Weights of a small transformer language model: MLP 768 GELU.
MLP neurons of a small language model. Each row is named by its layer, matrix (up: input weights; down: output weights) and neuron, and shows model dimensions 0-191. Each number is 128 + 32 x the weight over its row's rms, rounded and kept within 0 to 255. Numbers have three digits each.
After each neuron's rows, "fires in" lists the words (lower case) most often at its 100 highest values on Wikipedia text that the model never trained on.

L2.up303:121135123164098123124107147149076131157147111114128163103087155150132098084092139108130090214109107206108091115071127093117152114155105128149076114131111138108097099217155108146173125117097141144076121109118157105147125160106098097201138111157172090104144143060155190127089114096166140127151087094135111138127123152116145177143160151119088122113137098095144102159131165176073176094153106073140131132072119158142101165130136124081083174162115090103091118135111168076124106145130139121121173148125106147138120154075169133152144153054078217107255114106166169095160144130144131141
L2.down303:194122124138134041077149151081092122136080091135120100182180181150085096075190132096111126151171143137113106155153121062131077143117110145115156105101165138155145120176127120131150172156091121177141116105122116129148100096050100119162122168098073085111143173098182155084084163130167149091124125145120174090153169100079148138127096164120162165135128147134160103152112164120138120154100213131135131189113137148141114115134115178130096119147140034117066123114122165137101147144213158129084153116133156071128153123141146158102129012111123131093161103147097109109155150118147126149
fires in: "more", "march", "ii", "june", "january"

L2.up88:168173172074161105100151197133085126067143105064228157134100083159167137138117104139147135087142131085100121139177112125099095140109148055153153103125155162112071096102129159156129138112072136099154135129126115124131170140123127132143159137054135138185152146119138020082111140107146098143123196156125087166145130120122122157107091127117162121097161117094128140136146207156125164109126107156086085108171159145143181163125066154099151131099147173114103115118094093135072128115152128156152132081092065123179116161159129140152128157128154131154134159152079214137113118106181059147
L2.down88:151148121117130159126030045161137089180133125120111132125119177129064097101165179086083152059147195157084136146072109088140077129114124185090153155147129082154120138155165148057132123063122124155087144114163145134091113109128148105113107122136124124139105076116088142127178123135114136151149088214149129152206205139146104107118113160158108134149122137111135127184133072135117103139118191124151156155132137125169112107066124135125131158103100068106180115095163127106113112168119138124086091143159153129081164145161086122137077112173084083159151120184180156148106170123127185105
fires in: "into", "as", "to", "by", "through"

L2.up192:146098172161094129108108169141168121121129137058120118092165150222106117132122099107169131125091140188117141108170125164146130139084123128135110105133113112097111179107127144074174146161110151173122024136135142157116192071120091141129111090105163135122192151131125158117126127120084043111105155128165134127115147115136136109161173168088114122153102171189185133087167123095091049145129010164077125132173112142151114129071131134137173087128116146158130099091127151172152129129160142123154112169105112162141092189090147062173156137083125122108153143133095095110103103159096158085
L2.down192:195157070093174125064148115130139095086137121202136108147151096082101149164128148137162132131063086118134141151123112130082165150149048149127124153103114061081153169156146127129151146084145177093035138132092104171089125154162158107113143143147115138143102107145216087172100104146140152173167094135080063093112111127152139090146099141113182149083157172123080101133091151099113170120094123080158128137135121074139153071120149182175141161147111093085095149219097122158083174106108111129106122077144110113141131097090149144113113151177137157147126109115154155160136111141155174177
fires in: "that"

L2.up126:108169103124164136097060142116114136135080138108113133135122088029115130172134136104123124165107119140121159152170134126115153157139116187102112110081112144127105127116087109187156069120130183100148191115120125154140156150123152146086162068142109148122104086054095220125126139224144134153134083176102103114153094144175138162164110060114138140113137125151146138095114077112159146029141116139151126087155154166158127141081145157138173115131141135173181135170214065113122119126139115123113145096143186121113151081114080077186135122132107116077130155114115146133088132092119147211
L2.down126:112126131181113165165118071136103175099157150141088134087065126155160144101136150163121175098162165114158107101100045133150138107085092077153157153101148172150074140131118123207086165123099109144168080118119125101168149114143157072138126167124128058147096135190137073111164113138151165100073133092087076120117119105137191170098143164111088069100156139167168117134118182145120183168142153123168111154131135099145126136140104074104069169151130169155089111126085073125119185101134166174139155096087089151119114129161154164108131074104118109130115127169109143199146108151092118048
fires in: "of"

L2.up114:134087162128155149120118158120170113090139154196142151109169148200173168112160107110128136130125113170113110083168113142140144101131157079175143155101125092104166111166097125104106166129125125161101099078151088068119129138181144123111160183107102073155131094152119102101151105128060087076134138157124166134149109081089136072127173107076175073142070121055120160111146111118167117134159124091118118130107128120179190121121137080167081095098089164130086140128115069137081140096137175121132187092148144122088127173133131043185120048193154152131105166130147099148186129185113143160
L2.down114:129090123121166100144094081111077138145119087171151150164152156159138115153177157067120190120142135160156118139135177130115163095129133090163163097116126099105197140157191124117139118152127137153106111146132087129139048171143159117084101182147168175132144162124125160141099138121107128111140107107151183093132094115160129092169104127018097105123129128125068185138113121110170132142104116145158185116110075125138115144075117116063135135130113103063104117105114150112161109137151194088063159125138189115100149151182183129189034083119064132193094139117084130149123150078097139130
fires in: "season", "played", "record", "league", "linfield", "died"

L2.up204:144154121118205132144130176107159162153149072127127113094123074134190106111092144140159108075154190132132089136182183139097096106113136121122100138104055148141123163059158072145091155120126109128077133117143163057165112126078170100151165103081139116140129132075141144136069127057096077122110130170137096105145122138135155122163106153134138077121152124153172098077106120142144113156167127183118162137163113166143075155131158120177103147095169150138151095144168120155137126096086085113134107141145022135184119142119105170169098166149146187179151132140062095140074090128149195158
L2.down204:086192085128124132151095148181179094131151174157069083136103123128142126152163098129129126111131125097071143040096147125143123147128177122169077166105145108111153140135139195197069133129144056147137173079129102163125127094152175113167099077163081118169065133118125115091149093114159138150128128087106149159101068135146104142100150117077163115145156138077171095151151122126105151135033115127100176125118087073180131163124078117128162139117091126114170165121173132161189092139162137183065083124139137145151098176128139135092081105129134142179156102125129202112136126163141080128
fires in: "with", "of", "series", "within"

L2.up72:097143132164136121158150116113078128121082099147199157070101102119145072088100130108180085109133148141108090116129118113096137140079112146202165141143208070112167066184067099126120137103154209119119115148152158129117137157201139117137123128172107126122133083131086152167146098094152123134086121135085123096102154147121152124119137104131212160138126141079105127142131126160156084082168136159163125151105151119065104162131150114151117159113152097168172143200139078149104126161142118110070139103088113153187176107080132075151125070115104074167069174145162124136126175094135067077
L2.down72:141182103083150122127124096101077110118123078126194096115116085076124146174147128181144128095207168188079143098117095125113153100182123131164153184131110119175167083128060141070138109100110123086187180150141089141100116078153076176156188084157158177099163114116144191133166139127209133101116177135103140115164171106162178105115108133158111131119082139146140115125127179144159082143168141110172131128082104095070098135121155153118134136133160094162107139111118106147075155083130136094065123168140095099089086142191128063133110132123150107138117061102115172119115143136122163106
fires in: "as", "became"

L2.up414:083087116105134052208125097130080122127147148129149153158137138164146069121113096156088143100143140125136149082152120143093175106093088175087201123121072136114213148091131119124128114132098131143138167087140081123140091120177177054114138102123137177124143115112135068133180141152127101100069114197106133125114137149124074103132173091144123155153156117168116083110090097063091116154090085150128134086134205124135101093091094137184080138144139134171163127106138159197147116135149135086180165163098069177108123187090191119112134113146132145137127191177124113132093104112127132175
L2.down414:110109094148153154154065164160159119095098173074095119081115119147119117090109128165112188158127078126142105119157106189166113091117111106150133082135143133100145128132153096129141142136088083138140109205097158077151166179114202123117100096125157083111160114068087104108196140152191138171129156042116105083069153066117091111132130108115130163171134085129074125125094133121143149155148159120140094140119113192115102081131102129215100108127109118118091169158147118146123119115061169103147127182139132117102146163112138146130168124228120066155175113122141107145136158075147200127
fires in: "also", "only", "general", "government", "generally"

L6.up586:126153121144208113106127111118160091135134133146141128147175177168190139165140152126162111157046088162076140104107138115142117154133082118132129141167125066177122132143117072226078151155140125145132148070124206118153142117110098120099097145122127124080197129149180117194109153102057106163119111100117104106100105120127111131158166076196134106120120145167151054088108101132156154128140084113061091088065097145170125085086122092138165118114148146112089116123152169156124088105110114133196118088112130148178115172166161137115199132113131140073064125089134142136099126176125154130
L6.down586:103169096096176119113110066120122133172167115139146160107144122149127159120041153147113135136184143102144167092186148150130170151118130125157146129097112159101128160111132113096133112119065155169141122133152138112093107192135082080145130109120144108151135126041113127145141127147173154121124060106105143169137175108183154082094035224129080118187191139113054149121100103088130122110106118110158101196156178151076085150136159109123136069126133140077170080107135108136164157160093055161127118141140157108154132157099139114112087080121121093180125156195098119156108129082163128136
fires in: "the", "to", "joseph", "jonathan", "16th"

L2.up26:111109073204153156149121097138165178151145084126131111093081150118145127123158149135116138152150119146121114115124140064123084145111175059147096168101117104144155155165112180112115150060180102170169138123119180120123118169151088183079153137162117149106122158108078187149125116062128072100141107076159074151117163085112141062117123147181128135085158089120117106215099071101145087089171111163147148125141120094116050103173112129106207153130120179122091152131137119127112151122091142135101143124136173063134164120176123088151112099125162120099189126159220151111125119132092104133
L2.down26:159106150145130110074126128107129125077135154154106127137101141164161065126155125112062115199111129129082074137093138102106163154063121117161157142115129116131136118124097223111164152096136163157124093123126142091146107158156118123144111067128130150147085198093098133150156132144168113133128178086099095094099164137086148149119084103177192124136129060171146123099108097121106185113119132142099083125125108119092164116114153122108102128097187191149079162064123135120184156167116143122091123092158089122115225120180140148176079139097144117102116056095189125077181153172142159192
fires in: "can", "canada", "french", "canadian", "warren", "russian"

L6.up541:113110172129137145120145109157215138153084101174123034103144087128103140076122096135121118098145161139075122109082094081143130130103178206163142149118112115079183054080092093141156083147077139127120085147135160157102121136124120106155125152101122177085112100147131173093122139175148097215046175100128093142122116135146102107154148126143106073181102166114120113125196090155146174143182093082109143163158142125114120169120164107168150090143124092131229131090197167152167120127160113095131131064151117174149140121133112120125111088130119134135124133085139136127160122121172081117
L6.down541:172070066131138161039159145118157113086103106149103135156164158155114162187136135144102105168137154120134180169123155135064120114107145129100093148111146123144171180122085087092114108097120164114145095124148110074160153197159163157079098115123123072197189054149117094143129074143111138075135112109148148082105128204141197126152124112126186134092162149092147167120149097087139118170105126120111114127082054158092178168080084116164129137110192161074082112106213124119116134101127144118137110084135162091121163152139131106160117131142118144159170105106152104106113131077112119168
fires in: "became", "because", "could", "called"

L2.up40:114125122096105124105126086166022123103134116142175114123117135154160134145115162119142127067199159200125099155125128117110143067149117115170110064149092119109186144114071090130108134110148105116132106085060140125170132144126160130175073124141072112114082130096086098135091125127128080175142151146139113151105119172112144143181079098117146161125115138127164147076092087152084143056105183195127170190125132104142190140113131136133141085115134206136075135080172124121137181173132167121092137111108173126105155110169100158134081065153154123154140139097079149190068142153137121181
L2.down40:079121131147153137099103140148141134148130119133126148075157146126162126164133111108146109111080097168137135167127133129107156074066098093128097131138052093124061130206111164067099045105139159129169134201084113108147182090122146128088143132142086132119087116102128064163163132124192140110144115086142123129174148141117153124139156183124139192162150090131148032135144181128110118142168122104097197115118127112140066160126139112170118143121128110137099139159153087144116174078089120074137136124085139058148088124152146154160183152120102170107185112107110121193099155109107226135
fires in: "grigorovich", "of", "apps", "assists", "relatively"

L2.up266:103142107159187125119129147126133132127142129159163067103175152083137061140171093060107093088138152156176073122144114068121113124113094170126140123156211084159109151176156132092094102161103089137130128115213135114110148131162129094114098139163091120154141068166107162101087096158134146177119140149121137139168124196171128090093140124158054148147168139122143150197061153141135133050153155080088180121139144100136099096090182157098161166153136127164139126136071098094143123092130148084130141144124121133172106120100150073130072095099149107066164124095080070166152142112118162154
L2.down266:156120170095201120162143113100171094125111139060163107110176138146158059109160109144107113097135126133081105108052092062143098132143084154153170127123127137164145122175128131074144104092139090146148168078131121148159088130097060169154129148133096102193122013157107152145096134155153162136082150137156135124136113187156211145132152097172100108155125156096174145181132154137111107032170106088143145123112130125146115144138140141101187101163167104115164089147088150108155138145135102104102147082110149112115129142068197090130088140119112179182129162104091128144150139071119144126
fires in: "more", "most", "or"

L2.up564:153117096146156121092116118148078147072146122167128126089099114157180089164107157160133102162103150091127118103138128070117098128162138147101103156110084110136186160158074113170169064140148108179157136141122183171084140158173084128119150093149132091106089174076094142130135065107145088075095174118155090163124146170138136171143150105184129127136093092071064143146110137081117118146107093170089208114084099121133102160135104104182058122071106175149161133143181109167097141154146100077168133133120081145137159131094123112200116120134087176199122105123155180149100100190125118142
L2.down564:113117146104112132124108074151088096074109076117193125123158149123171078104144143172145083150127149105151085161095131105151148113095153127142106112076095164098172065145109139156104152131127184127135099081097181148243110119140104128093163166130074103145139146162147143061131110139181171070106154140114142101136012126144130144154151182156110132142076143132141145192139136202171103176091115121112142172104092100128139192128119058161186149097153140109165155093166107099121121143135115107116123088127076113167113141124144111115133135149045090167140093150098141106123166145166100134
fires in: "a", "became", "as"

L2.up149:133155116092082143055113094084123087154133126095123123171139122154154132086102162107096109129174136125225193103148130122194125144144170111118107122103134128157133165106129117100136145062156126181117172112103090129074156174141103133125162146161122133071119092091119159129132125129051125100098155142120149113163136055097065181144184130092134071149106137172110212065171103105062171131159137122167070137124080129156112126135160072129120146122153149101075172125131180192089091145174117152107167145134154114129139134148129121114139165152130133194104140062114160097113063164120167137
L2.down149:103185116119120093154072087103126154149128122066121133109186139177072098075113130162076090170155176131141119131097103172089160089187096109129154144149172077106122152148126130166183095167190154113148136068132149153190166127158158128108081107095110103115134103069132123122130066127127116116106091128165097106109120099115166093103121140124121114160145120146132117129082115163149125108138167101102124200169156120094138183150119120107103153082130132131141135096053151170129171154154101175081117113126156104082128139136131114161100188145240220117148111167103195108070133129081108094
fires in: "the", "final", "ferencváros", "clade"

L2.up36:130132128132067175088155157083124150123105118118136162163100115109186138188107153147115106165129132098131132154135162116103155135142090145097117139128113154102133132163110157104143099153203157115165121144183155102104094168097082145091149163157081125159107146148151120115126164091118142075161174178160010142074124131173052184159119106138107103181115138110116125105093150124077134118114062173139069096119152138097104114077106143146167176123158092145122078166111211125157115154150157074083152094154110124162116092110100116196103086113207161113099105087181093137074120142145121094
L2.down36:144146121153126165059132144129154131170119125103094128128096216125148128156131136126075151093108113159122132200112090119140165167121097144121118136162100139113084098128097153118131164137162181118220098113171097139165148168094118100119132210134118135098082088083058135107139160082097118087162201157121064130131157096162142150133136139139124095129109099122083085120086164096143101053105163131139094168133142162092173148098153081087109144125140103110141080116129161130150094114135095104117111144173128162189110088148136162170148157129166162102056071176146166156096135093067202074
fires in: "to", "town"

L2.up460:182141156137105130109058143109119092132166102196145167150111132107168149134115142149121133163104124103099095112163142119103138136113109149074117149109180169101122149118082136137100144122081106128155138091110083176133065069194099167156114131165150096140058125107186134147118155157059091106129136104105078210138096083117167119123140112149164105122097168135061153190204164145095218122100176146145171148113089135134121113047154123095124156128138164086118105127181146170156112159147112117102163156116161135086148114110174134107132051103150141151150148108170157066078105091133099085
L2.down460:146114102155140119104116117086074071128164112194086161180128096128113104121162157138102141131073126074107144114128127147137073149058135120133080140115166140148088151127130098161080149149156124130151138093125074197157062073105144122123102129151156163105111176131168102125141136104133107114147158129073180077210109089146121138108161112135124068141132120128119140190161119145117148138146200113118194138141110162098118123067148123081203190136130156099174098100101167099148171100091141163139155126121124132089099102155199190110178084197151165149127126104145100147089074090121079076
fires in: "be", "before", "began", "being", "best"

L2.up737:142158076117095146136106168182112079134132160113132100192074158173150131141145178100130106172124208160136135138169084077102109124087128180120100125072133051145152167101097070105162134105140097157183143139119127160121149130202094139046163153142146105098117158099062150110144134132064060107064193178136123097126119146146137080134113156120130067118148091150125120130090138095138103101122153172085096103154174170173091154181073184149105123129121118167138127108106168144100177097174145129092134090147159090116121108163125141182118066139146156171125101101108124108138138079136112116
L2.down737:116164102115186133152135144109168067174125142117086146112130195104123092090135163116105092153148151164164142146095084120068094169196105154148186190133112145122127085098103095118149142133101158134123097114081096163171177142141108061178114171130102128131090159104060068136175160112110111076094145161154089161128088137125079188147138138185183172100164108102196128174091101084137138094139141152127089081186143119131151149140122132076122097125139129155138122115119121179083097093142153080130132072091116101195053100117176159118116141156148145128110119091182093090163158099101136104
fires in: "united", "to", "us", "canada"

L6.up222:136103133139113126134119153167156128131166106158142090153173105136143131124154132110082189173146127109097118112147124146097125121108075150137141105142178097163149139123091154107089182127189081119139112097115092157128076116115112105194109165172181136118152124189137128142162124133168105116098111102079114119132039131060147143080129171118124098106179159140017139056049118122087188116105158117088142171167126168153132165066103078135120134162111127072137091116146159118151051133138163134158167103093082150091181131154163118130094125149165188080069150145092125136100109164134089169
L6.down222:151118170127105115104180152187202094111103164123181058082197137100158150154114117099131089111119057153136137162156082146158095146144111200164085080149140167066093144170099089120109108116098165137199109097154143148112072160159092158078096154178069149102128133074187082067187119112095119142171096134129181143131081096119124133136072219132074141124134170107124148144166104137159147142122142124130124178083140101128151125116127144141127087118104180133157075095116127121129130148149101123162138140117152121142110120084095099165134160141143147108135132126162159104099055112158060096
fires in: "be", "before", "began", "being", "behind"

L2.up379:119135132119131123092142066111110145084126173138163091123215106156104103114134101144117127162178169145157167109118157124160100114165082121134127104147121092092189174084061161186117069115186120190068142137130144122086158114072124120105162143147087119089129113079140175123123148107112139220104148122127122132151182118096164104122119126163121094155132126191182090121116213097115184138069110131096087134127137149063161121117182086221111136108210140138106148163136092157110092101146105076080141151145108105130157142086159119149116140106127136178168137110148132122126120122086122064
L2.down379:126152131128134133132102122119087150099203152122153106117147136113208129165138080119133100142144167098160199160078087114094118195172042131088162141092141135125162117128169052101164151167142131129073120120124091150103141102149125110181100162148133163013137129103143126096152093135123124168115133149191146157167147121119196136128091100133120074103155149140159103095123104122140099119149130144065136084105134092138075113147138077138102125136128124146129089135066188118164104077191115174078095141077149173078143103154166158144144187064134136142143107138143085169135101080144173119
fires in: "company", "many", "both", "india", "indonesia"

L2.up598:103156064085134164141145142159093088106062118143148179137126146121123201148088149071114110115118104060168100113160141203183177126111149132088162094127165138112129149129064143093110128117131128100150082102127168142046097182127121176140066151172107130162118098147223135124156092120137080102099129148103138165159167106199125107137121086124172147129089091152104112068178075127091151135155139138131109164120075110158157127110140111129160166111168177094158083109120073155075142095129098152166162058101134108080168134152148102080116132144166172153133137158140095103124112155111135081
L2.down598:129133068106175144110151072072108085103120106100115142135115181135170185144179117113107098150091123157125099149120107149117042139160159143124137097169158090090128125129156120136138125093158131100181124149082164125142135146088127200080105149092129186127092079103143168148111165079161130108138154151094156155106153142178119090091115166127136112066121095165172091129143089120096142132115134131122206090174068125145144118087142183110116147173030141185179139037117121125167067116141116163124128162142091184170163140120137146098116078185113114092157113114120174143144089076092117141
fires in: "first", "grigorovich", "game", "returned"

L2.up413:174108171095095124121187121126151085201149151131108109076083116166042182123113158151084046191156134144106160069142167109162118112150137176090098117142137103131078181143089122143203101125125118130116117091104152146110142143147157113144140185127140106141133143104112093120170122105121139108121172121095091085148116188096133114114166082161123154048131126137111097113204130114136124116106121176149179057134174152126106071154123150116098134147149100128137103152103115141201119160146143078149157106115000122114143114105145142152139125131185069125183117153124142151162169101141093132
L2.down413:138104162145148126092146172108155089101113106139160120146133152135127075125124132148171088130105111112148180092063161125140115170107064135136176118100120078138103109110143135143171070107166124123124165127107094135098089072034104144130099115082109117139136144153130129108118134128142118155176088125148067041140199155090087180122192078159162078132087182157129031133126120094075171150120202146192150079180161055151097120131143138133126187151133136125117170132109123136153158079122114148151124106210117107141109104118127144125125142123182101130135100119111146184203152135118132159
fires in: "by", "all", "india"